Weights of a small GPT-style language model, trained from scratch on English Wikipedia: 11 layers.
MLP neurons of a small language model. Each row is named by its layer, matrix (down: output weights) and neuron, and shows model dimensions 336-463. Each number is 200 + 20 x the weight over its row's rms, rounded and kept within 0 to 999.
A block is one neuron, or neurons of one layer that tend to fire together. After each block is what it responds to, as a language model described it from the Wikipedia text at the highest values.

L4.down48,161,204,177,182,247,181,226,210,180,184,189,175,214,190,201,205,188,188,167,189,195,207,202,186,192,193,211,171,216,232,194,191,190,196,212,195,191,213,208,239,245,191,218,204,173,208,188,154,194,164,166,193,210,222,201,171,216,194,205,226,218,193,213,189,207,193,199,189,178,202,209,227,222,200,229,211,220,180,178,169,187,194,202,241,197,242,235,162,206,200,220,185,170,197,201,170,203,170,215,202,223,215,187,214,234,206,191,217,197,222,221,194,202,250,224,210,209,187,184,227,197,219,242,207,223,213,227,223
L4.down856,200,226,202,186,182,216,232,221,221,172,186,183,205,207,200,195,223,216,219,226,217,224,204,170,216,205,177,242,248,214,243,166,199,204,209,189,177,188,198,210,202,228,178,195,202,163,220,187,191,256,199,171,205,181,193,176,176,230,207,188,245,202,180,188,210,180,145,201,207,177,181,204,189,165,226,178,178,220,212,192,173,225,216,196,198,212,164,195,223,202,224,205,188,204,216,188,160,196,187,192,230,223,191,207,150,187,185,166,211,210,193,209,197,206,225,221,192,176,166,198,190,175,194,222,231,215,159,208
L4.down1358,177,189,184,226,253,241,212,204,182,231,214,212,248,177,227,185,219,192,223,214,196,187,230,169,197,171,186,191,222,222,154,168,194,205,232,189,184,183,216,197,175,190,183,196,203,178,205,216,212,183,193,166,226,181,198,172,184,193,177,228,216,177,212,202,200,177,177,188,195,191,183,186,187,187,183,227,193,202,194,221,202,202,220,227,203,186,217,172,170,191,211,198,184,200,233,187,235,162,214,185,171,226,192,214,172,196,185,191,204,196,197,198,200,179,188,204,207,206,182,222,167,167,205,191,187,199,186,216
L4.down1852,196,206,178,175,181,192,223,219,207,199,209,211,222,207,224,175,214,209,223,190,224,191,184,170,222,188,207,209,191,212,215,201,176,194,197,193,192,172,215,191,191,189,185,193,187,208,168,215,200,183,196,204,194,228,146,187,188,244,184,203,186,219,189,188,182,172,219,195,175,227,168,189,227,192,202,205,200,212,144,173,202,210,191,206,203,158,188,179,200,217,209,194,205,165,212,224,217,184,218,228,195,161,228,189,173,187,174,218,182,205,214,185,185,206,216,167,212,193,170,203,204,211,206,228,203,184,210,184
L4.down1917,213,226,200,221,183,201,203,231,174,186,228,198,226,175,216,225,201,225,196,213,226,205,230,209,214,203,203,181,224,235,214,208,202,183,164,202,189,176,184,239,186,214,185,221,207,222,165,203,177,186,211,204,216,212,199,206,174,192,160,184,154,160,201,190,185,223,180,206,151,199,178,215,198,207,214,174,164,203,214,190,180,223,207,201,198,179,203,231,206,204,199,178,228,170,219,227,182,189,189,169,198,201,184,174,237,195,212,197,220,181,202,179,210,246,217,190,167,197,175,176,155,202,200,214,212,178,204,197
L4.down2314,202,227,197,200,237,212,214,162,192,219,218,192,204,168,208,203,224,217,213,228,227,185,217,200,216,207,210,191,227,221,197,209,198,232,195,192,226,199,200,202,193,194,189,188,216,201,190,174,176,209,167,172,261,229,220,212,197,223,157,195,185,204,230,182,202,186,230,204,202,205,180,192,204,206,182,211,182,201,164,202,223,205,197,214,192,218,195,227,169,188,220,225,173,183,206,229,229,190,217,196,229,159,194,206,186,179,213,212,176,196,171,190,208,161,181,237,206,192,171,213,198,188,218,182,246,176,193,241
L4.down2501,218,211,204,201,221,181,247,229,188,210,161,179,191,196,224,189,201,224,229,206,203,224,190,195,210,197,218,165,182,246,200,203,186,161,195,196,198,194,215,228,193,196,185,197,213,184,208,162,191,192,154,192,195,181,224,177,168,248,212,209,203,193,207,179,236,187,247,187,208,228,209,231,204,209,198,224,179,182,179,189,190,187,191,204,196,176,195,188,163,224,203,220,215,187,196,219,181,168,192,226,237,180,179,184,161,230,186,204,213,184,247,197,178,230,205,195,213,216,177,214,166,185,191,212,224,186,166,184
L4.down2818,211,248,217,212,181,196,186,197,185,215,202,226,201,178,197,248,193,180,197,213,214,192,217,163,183,175,173,224,214,243,189,152,219,187,198,211,210,198,201,228,229,225,203,229,193,187,214,179,212,169,186,195,226,224,205,200,179,202,171,199,160,189,179,214,214,185,160,178,210,173,193,208,193,221,200,227,194,215,198,210,202,201,194,195,195,185,176,203,211,190,199,196,203,195,201,235,204,178,218,197,172,220,196,172,204,204,224,192,190,197,231,208,206,191,209,226,175,212,218,177,191,177,177,207,215,226,204,233
Description: Noun after article

L5.down197,216,206,238,184,232,187,186,175,184,224,186,199,210,182,232,212,220,193,219,242,205,151,199,195,227,219,208,176,184,219,194,262,187,197,194,198,179,225,187,193,215,175,216,221,211,252,156,216,214,178,174,203,159,187,218,217,219,231,127,191,208,244,186,233,207,211,191,176,216,166,196,212,199,190,180,193,212,219,204,221,235,226,201,217,200,182,198,194,229,172,195,159,182,181,169,223,214,196,202,196,227,223,189,222,230,197,205,167,184,200,195,194,204,173,212,221,196,212,177,172,217,219,230,204,251,208,208,185
L5.down469,204,185,186,208,207,225,192,142,173,248,189,236,222,187,211,234,243,179,212,248,230,203,217,224,220,198,213,171,173,223,200,225,191,230,198,201,220,193,191,183,222,189,237,204,190,248,196,183,185,169,157,174,214,203,205,217,239,202,188,188,178,210,212,198,216,215,200,210,208,188,150,198,166,167,170,219,199,185,199,197,204,204,186,207,153,215,209,184,170,192,186,179,186,221,215,181,212,203,215,186,217,190,189,212,191,204,210,146,189,193,196,178,184,214,186,213,211,198,191,213,218,200,201,187,162,196,213,204
L5.down1438,217,231,193,221,222,230,194,133,178,218,181,202,210,215,210,226,222,195,220,203,231,185,218,229,197,206,190,196,190,222,210,232,204,237,179,182,189,234,186,203,189,199,242,182,209,234,235,192,187,166,189,208,194,197,195,224,196,221,168,188,176,215,232,204,190,186,210,208,227,173,200,186,195,178,213,188,177,221,214,207,169,207,186,221,180,216,203,178,205,217,200,165,183,201,211,175,210,203,229,188,214,178,205,192,180,204,199,169,200,195,183,213,190,222,169,199,220,171,184,219,194,214,192,215,202,161,228,199
L5.down2821,203,214,167,190,204,175,234,201,148,193,217,175,184,222,215,204,184,201,179,243,225,186,212,214,199,203,190,214,193,219,213,173,196,136,193,155,202,231,183,167,228,157,221,203,211,225,202,215,189,184,207,217,195,208,189,203,236,190,203,196,206,190,200,218,229,215,187,185,172,187,201,217,168,197,190,161,210,193,220,188,172,192,215,170,185,190,256,185,217,202,208,194,192,220,177,167,222,217,212,179,225,211,234,189,215,221,219,216,206,209,216,184,180,186,162,211,180,183,177,191,189,225,226,244,206,198,180,229
Description: Proper-name continuation tokens

L4.down402,239,158,184,195,181,174,191,203,226,181,189,196,160,241,168,176,183,222,210,215,225,188,198,208,209,196,237,243,189,216,193,161,201,158,189,182,205,223,225,194,213,207,245,220,213,194,223,198,199,178,189,188,208,192,227,246,214,182,226,184,186,182,193,213,208,188,260,179,173,191,208,214,174,191,175,217,211,192,200,217,197,229,204,182,221,228,224,205,214,164,209,200,182,179,197,189,182,221,196,224,225,207,212,175,219,201,211,179,225,185,184,219,204,201,189,163,183,200,232,186,187,214,213,173,172,226,220,205
L4.down405,190,211,195,200,207,167,217,188,205,205,196,185,162,220,173,195,234,175,193,184,175,225,177,227,223,209,181,204,182,204,220,191,221,205,203,189,175,203,157,198,198,232,194,194,195,236,220,175,173,213,204,233,201,198,204,190,213,185,196,186,216,192,228,188,213,219,206,211,206,183,176,182,227,230,193,203,243,195,182,195,203,188,182,196,235,216,197,175,211,192,213,191,208,211,218,170,206,213,180,188,201,195,199,188,204,197,185,192,197,200,183,174,210,214,175,194,203,202,167,179,151,198,169,188,164,233,189,173
L4.down603,177,214,219,194,209,189,219,162,235,218,217,199,196,199,216,207,216,195,192,229,224,195,192,207,217,179,214,217,176,216,173,161,162,230,193,209,224,201,218,200,195,237,177,207,199,146,237,185,176,225,158,253,221,203,215,202,208,179,174,205,152,192,221,188,222,215,208,232,160,209,150,224,192,205,205,206,184,195,187,222,181,226,180,156,214,193,210,202,170,213,214,183,215,235,201,180,213,218,168,207,213,216,226,182,218,221,220,189,184,239,187,141,206,191,181,218,202,226,175,199,204,206,185,171,178,185,181,174
L4.down1433,188,184,195,209,203,176,202,171,218,204,183,198,165,187,184,168,186,209,197,179,218,211,173,220,201,214,221,201,184,181,180,205,210,203,204,185,163,210,186,188,206,248,205,209,203,227,200,205,188,211,208,259,218,187,186,189,214,203,213,207,216,198,245,212,210,202,223,214,202,186,185,183,210,211,167,166,243,194,183,203,197,232,186,196,193,228,192,209,204,202,236,145,204,195,204,173,190,217,159,212,209,197,205,176,215,204,209,172,237,172,175,202,193,212,184,215,190,192,210,188,178,197,187,197,205,227,185,171
L4.down1942,194,203,173,176,214,176,178,191,216,190,215,207,170,210,128,181,198,202,217,184,207,253,175,223,185,206,190,226,199,170,223,199,229,184,225,192,186,191,192,179,199,234,204,213,196,201,210,202,212,222,215,211,208,185,211,191,221,215,228,188,224,205,229,213,200,173,189,221,194,192,203,178,220,225,203,195,224,187,193,214,207,183,185,199,213,229,169,179,202,198,212,182,188,196,216,183,186,204,200,216,215,191,218,170,213,195,184,198,214,208,179,193,211,207,180,189,179,190,210,190,175,190,161,195,203,233,164,161
L4.down2794,201,192,197,204,206,169,158,210,191,220,214,239,200,207,165,160,197,217,201,183,193,222,209,219,192,237,216,241,203,210,204,189,208,171,203,176,205,213,185,184,198,233,184,181,206,195,188,205,214,236,230,259,214,204,210,231,200,184,223,179,203,198,245,212,215,169,218,224,207,202,156,201,193,214,183,169,234,176,215,252,197,225,146,199,167,204,167,213,176,191,205,177,182,203,185,187,183,178,178,225,210,197,198,171,201,175,230,174,210,190,197,200,192,187,193,196,224,181,208,189,183,199,169,202,189,211,210,170
L4.down2871,168,209,219,210,205,179,220,180,181,174,205,189,195,220,208,188,205,202,199,192,208,175,208,193,213,165,231,203,198,255,191,129,171,223,208,173,200,208,170,210,215,227,153,203,197,199,230,184,205,224,188,199,240,208,199,197,197,202,179,204,187,175,194,211,179,193,261,197,199,200,189,215,241,227,210,195,212,176,184,199,157,220,197,156,187,199,191,246,223,220,204,168,234,224,218,190,203,186,177,228,215,194,202,162,211,228,207,182,190,216,188,207,182,194,212,199,192,219,176,164,178,233,195,218,185,206,190,199
L4.down2966,193,157,208,244,208,194,186,220,189,201,197,212,206,212,204,156,182,221,221,214,211,199,196,198,228,209,211,210,227,230,215,222,224,181,164,148,175,205,180,202,183,210,196,167,209,200,233,197,205,211,199,209,210,178,198,209,228,209,204,174,193,206,216,196,208,170,214,221,211,202,175,222,229,203,196,209,210,184,220,182,226,178,208,228,217,210,197,196,210,188,206,235,176,186,177,191,208,184,222,210,192,247,179,159,184,202,209,196,213,222,166,236,202,192,194,207,201,178,230,211,186,218,190,232,212,211,219,183
Description: Phrase-final head nouns

L5.down252,194,161,184,190,182,201,208,170,223,217,194,170,217,200,227,188,193,182,170,230,208,182,175,164,200,175,179,182,209,185,165,196,198,174,183,237,192,211,201,198,187,236,195,171,201,195,186,172,245,212,193,219,207,216,188,249,200,183,204,227,200,198,202,199,162,188,219,193,189,206,203,186,200,198,246,181,176,187,186,184,220,191,182,230,213,182,214,190,240,236,256,237,195,209,217,214,196,193,201,224,211,161,203,165,198,199,195,232,198,186,178,186,201,212,207,215,196,183,184,250,231,209,231,191,208,187,202,208
L5.down622,183,167,180,205,180,201,217,239,176,171,208,199,199,172,205,211,224,181,188,215,215,251,193,186,213,182,182,218,209,217,235,199,214,197,216,205,195,190,153,240,227,194,197,175,205,181,199,209,183,195,223,202,210,198,217,201,192,210,171,175,209,163,179,198,225,217,205,184,162,199,225,200,161,197,237,195,201,208,199,154,201,141,185,201,205,190,185,220,210,184,218,211,225,194,230,191,173,200,178,223,249,195,230,174,195,178,228,223,196,186,201,221,179,186,194,209,178,196,233,184,172,181,218,221,203,209,238,190
L5.down787,207,226,195,190,184,188,206,199,247,211,187,233,188,176,182,194,211,217,176,174,173,239,169,194,210,222,180,230,222,185,206,201,186,188,208,223,187,199,185,227,212,181,196,180,201,213,201,239,188,220,197,171,203,198,197,189,211,194,192,132,234,181,224,183,196,205,216,199,221,154,193,172,239,214,192,199,206,212,208,172,191,202,199,205,199,198,178,191,175,216,215,195,191,196,172,234,180,201,208,190,229,180,225,201,197,203,173,204,200,212,180,186,203,180,178,223,241,177,194,210,233,195,174,207,176,192,203,186
L5.down884,226,213,201,193,231,188,232,216,191,216,233,162,174,189,134,222,196,190,181,181,206,200,187,242,197,214,209,215,179,187,217,171,206,201,195,196,216,171,156,173,177,184,191,197,197,192,197,211,184,198,212,205,174,195,198,213,174,208,215,228,186,137,196,225,213,212,227,233,211,197,196,209,191,246,191,209,248,197,207,220,228,206,172,165,208,196,212,193,212,222,216,194,160,195,203,208,161,176,199,221,194,196,199,154,213,218,229,218,219,193,194,219,218,197,193,229,218,181,188,200,191,206,212,197,199,204,231,180
Description: Predicate noun after copula

L4.down456,188,209,212,239,223,225,198,198,182,183,190,205,185,226,178,200,211,175,231,223,190,197,187,212,192,227,207,185,183,214,205,201,217,230,188,202,206,203,187,208,190,183,203,191,194,225,227,224,215,202,197,220,175,186,225,182,212,175,197,201,182,232,202,192,204,182,193,215,193,191,174,218,188,184,201,209,210,229,164,205,186,182,219,169,208,201,203,180,216,185,221,233,187,232,227,195,210,213,205,205,178,187,168,184,212,198,190,203,214,217,186,167,209,190,193,173,212,225,219,188,190,196,186,201,220,211,153,183
L4.down1539,229,189,193,223,204,143,202,174,240,159,196,164,173,218,180,203,215,222,176,188,213,193,169,218,177,193,224,210,189,175,175,176,182,206,168,210,229,238,186,164,219,240,177,210,176,198,228,200,236,198,195,239,154,201,183,215,193,180,181,221,177,214,213,206,212,209,210,224,180,182,188,209,179,219,207,169,200,222,195,200,196,187,234,191,208,219,209,200,235,233,203,181,204,191,215,174,195,226,165,211,235,201,201,173,236,225,179,199,242,208,200,212,213,174,178,197,205,198,198,197,236,204,182,169,184,178,204,154
L4.down1676,209,211,217,182,216,180,207,180,198,214,201,190,199,172,215,201,228,181,190,193,216,190,155,226,201,221,224,204,223,225,183,187,200,259,195,191,171,187,202,186,206,200,193,219,191,198,233,204,203,229,186,226,172,189,214,194,203,192,168,197,178,185,241,191,223,225,181,191,187,227,154,204,168,222,202,207,197,199,236,205,218,216,191,183,201,248,221,220,205,216,209,182,204,199,203,171,211,201,142,232,220,206,201,176,212,196,198,194,158,199,213,215,237,178,166,168,199,203,163,198,191,225,208,194,220,203,240,205
L4.down1792,218,188,192,190,200,166,209,235,173,188,200,202,178,184,222,207,205,190,160,200,181,204,232,228,194,212,226,197,170,220,174,218,212,217,193,202,194,181,178,186,185,185,170,217,193,233,187,214,230,233,211,219,215,191,184,234,217,193,177,188,196,171,182,183,199,223,237,218,179,200,192,217,196,213,216,193,216,188,193,196,177,239,205,193,185,179,224,252,204,219,217,184,210,212,181,200,176,179,181,200,197,185,207,200,206,193,202,167,181,240,148,190,219,155,178,216,194,191,175,203,204,195,220,179,196,216,199,196
L4.down1916,192,182,191,190,193,207,233,170,211,194,184,200,210,178,208,182,216,198,214,196,205,203,202,230,218,186,202,234,186,210,185,196,194,215,210,188,210,203,210,198,161,205,209,182,190,209,194,194,202,250,207,209,213,177,206,208,185,189,212,188,167,213,215,183,228,217,207,211,190,199,155,193,218,223,190,227,196,173,187,180,173,220,203,197,188,208,173,221,192,193,231,154,244,216,227,191,211,206,184,214,207,206,215,185,182,206,255,173,177,191,238,183,203,190,194,204,183,187,195,171,184,186,231,235,167,214,169,169
L4.down2026,186,180,220,201,166,190,192,181,219,201,198,199,177,203,190,200,180,234,216,199,187,182,168,210,202,215,221,216,176,196,207,204,238,204,191,172,204,216,202,225,210,197,206,188,189,180,217,200,193,218,196,239,218,206,171,210,214,219,224,179,192,205,183,179,226,201,246,181,221,171,230,227,219,220,195,177,201,191,176,205,200,210,186,176,173,202,212,220,227,218,192,169,233,191,201,183,190,182,188,232,180,194,198,217,187,220,166,185,209,219,190,217,224,219,191,184,206,189,201,228,193,199,197,215,194,225,183,197
L4.down2438,175,215,229,213,203,205,204,174,204,190,179,188,217,192,211,183,178,204,186,206,171,167,183,163,195,204,194,195,187,238,179,214,191,211,197,211,202,219,182,176,224,181,218,167,195,224,174,193,164,177,173,186,225,184,189,238,222,239,198,160,191,237,203,198,190,199,226,206,234,196,190,218,235,200,210,214,249,158,212,162,250,195,208,175,202,198,210,232,180,172,214,207,197,218,193,207,194,199,211,221,238,200,210,183,209,170,215,169,205,216,179,173,225,221,191,205,170,196,179,211,200,212,210,202,181,236,182,201
L4.down2762,214,221,160,219,242,205,192,181,201,194,162,221,189,231,203,216,176,193,175,225,191,199,188,206,216,215,169,216,178,194,224,201,210,206,212,185,224,219,167,179,220,223,226,202,204,180,208,210,186,198,194,242,159,174,202,194,198,181,208,195,178,180,235,196,207,212,225,221,153,198,171,167,174,206,200,184,203,226,194,206,168,205,229,187,236,229,203,200,219,231,207,186,178,198,220,221,211,215,167,191,229,235,203,196,189,169,208,180,234,185,190,237,185,173,186,205,170,192,214,167,200,191,223,194,205,199,225,183
Description: Proper-name final word

L3.down1491,227,188,206,209,241,189,179,174,212,227,204,174,195,182,179,183,195,195,168,224,215,200,233,215,168,219,232,232,203,159,189,162,160,231,224,166,221,188,209,197,187,156,199,255,204,226,223,166,227,147,206,185,183,226,210,197,189,172,207,197,181,213,200,229,173,205,220,169,214,196,188,200,197,203,224,213,205,173,202,190,201,202,215,205,222,235,241,205,228,193,192,174,204,180,197,218,205,193,239,214,190,201,205,190,228,209,204,212,212,206,178,190,147,194,206,161,177,179,188,205,189,194,214,185,215,199,188,190
L3.down2643,168,211,147,191,196,185,213,190,195,217,221,192,176,212,175,180,206,176,201,164,205,239,176,191,243,195,194,219,252,185,195,172,184,211,225,194,184,189,185,226,189,207,186,176,202,207,197,174,192,212,180,186,182,220,203,190,209,170,231,218,202,216,220,206,232,198,180,191,182,193,202,196,210,224,192,218,235,175,228,192,177,212,154,208,253,224,206,210,195,225,183,180,169,186,236,215,221,213,196,228,195,192,208,191,180,206,166,220,230,205,206,203,177,222,215,179,221,191,203,176,199,198,201,223,208,199,214,185
Description: Head nouns of noun phrases

L5.down497,181,160,247,211,177,155,242,211,225,197,226,199,199,198,179,188,228,198,198,193,215,175,169,193,218,179,185,160,210,215,169,182,187,204,181,192,228,224,232,209,226,200,204,217,215,188,215,229,207,201,227,250,192,220,173,216,217,185,182,201,212,240,174,211,227,180,207,212,219,186,204,203,176,181,178,171,224,209,232,227,194,219,198,217,219,162,163,207,186,199,183,178,201,186,225,182,201,190,194,196,173,202,206,229,208,202,171,181,191,175,201,206,208,211,196,187,212,214,217,211,185,206,202,226,235,207,164,176
L5.down1380,246,168,199,229,190,178,197,225,183,212,188,193,178,197,173,216,195,214,209,193,198,232,180,237,203,193,201,182,198,198,218,196,187,184,174,220,204,201,202,182,186,199,210,224,182,223,157,226,169,168,200,176,194,197,186,202,205,175,184,176,206,176,176,223,197,210,232,204,153,242,233,191,173,207,199,186,203,177,208,212,245,241,171,185,173,193,171,196,172,189,202,224,201,176,194,208,190,204,205,207,158,175,155,165,221,209,209,172,225,191,198,185,173,211,210,191,217,212,204,171,214,203,197,185,198,199,193,156
L5.down2123,199,260,156,210,221,225,193,190,190,232,214,225,189,152,171,212,180,199,189,168,176,190,218,213,225,252,188,199,206,198,180,195,230,189,200,195,182,192,217,184,198,144,216,184,171,223,146,189,182,176,182,206,176,214,232,182,196,199,170,209,182,171,205,192,194,209,186,204,225,201,200,180,210,207,186,205,241,205,223,199,202,194,172,204,208,207,180,190,202,196,185,197,214,171,180,219,235,173,159,200,203,203,187,211,197,197,214,211,228,179,217,206,187,205,164,204,236,208,178,178,205,225,202,226,215,226,237,166
L5.down2244,197,216,205,217,170,175,179,176,231,187,233,210,218,200,178,224,186,194,225,176,206,220,153,215,173,203,213,178,207,172,205,225,232,190,196,192,218,164,222,166,162,229,186,180,185,202,247,221,198,191,226,219,195,225,223,200,212,229,197,208,201,189,178,197,203,214,225,229,186,183,182,219,206,230,217,201,220,195,180,200,201,194,188,203,217,219,183,202,195,173,210,201,221,218,226,196,184,219,208,200,216,199,189,202,228,172,195,199,204,187,206,177,202,234,189,223,192,229,206,133,169,204,185,188,183,209,196,194
Description: Compound noun heads

L3.down1410,221,221,207,173,225,208,217,171,162,219,196,190,196,202,228,195,206,207,208,224,231,202,188,209,193,216,197,181,232,222,187,197,198,159,178,200,172,171,207,243,215,191,161,211,230,197,194,167,209,229,193,209,227,208,148,188,200,194,174,192,213,180,219,179,195,223,196,210,159,219,174,195,189,212,207,222,238,200,206,199,195,209,224,226,179,227,194,234,189,219,195,183,200,222,197,214,195,175,177,215,222,199,178,213,187,205,185,198,184,184,225,216,186,211,199,186,216,176,205,204,202,209,185,204,210,180,182,258
L3.down3030,214,205,193,205,197,193,193,226,195,207,190,195,250,238,217,158,210,205,183,233,188,211,196,197,194,165,239,191,210,212,165,222,215,220,207,187,187,184,235,203,233,208,167,208,171,223,206,198,180,188,186,198,201,185,206,204,205,201,205,222,199,185,254,197,194,198,217,201,173,240,187,228,188,222,224,183,181,231,207,185,203,211,204,202,169,207,220,192,175,227,228,197,169,226,231,231,204,201,210,254,209,235,183,175,177,196,226,175,209,167,181,185,188,150,162,172,207,238,222,223,188,243,192,199,194,149,220,225
Description: Diffuse mid-phrase tokens

L3.down2581,206,227,196,214,189,205,218,200,249,202,193,188,190,206,179,201,166,218,200,191,175,144,197,225,215,185,213,240,178,198,233,156,203,202,232,208,231,216,201,158,201,224,214,210,196,187,209,222,224,237,172,202,183,184,184,212,193,189,229,216,178,211,181,206,201,218,222,181,200,188,200,222,221,219,225,183,199,208,210,231,172,221,186,154,207,182,170,194,207,179,179,195,206,208,189,190,171,203,166,192,170,190,202,203,206,223,242,192,206,185,172,186,224,177,184,191,209,199,199,211,217,188,198,183,218,229,171,165
L3.down2592,241,192,223,195,202,186,247,190,200,209,211,173,155,189,221,205,200,212,161,187,194,182,205,228,214,201,212,199,224,203,211,169,195,193,191,182,211,184,213,210,231,217,205,147,193,229,199,178,197,208,194,210,170,199,210,203,187,146,199,200,194,173,215,199,206,205,203,180,182,212,192,187,197,233,196,218,205,189,170,208,180,196,197,215,223,194,176,197,203,218,161,224,213,168,212,192,183,211,172,188,208,213,177,188,177,207,240,228,174,169,202,181,212,205,116,177,196,195,189,190,186,195,198,229,196,216,205,205
Description: Head nouns of institutions and places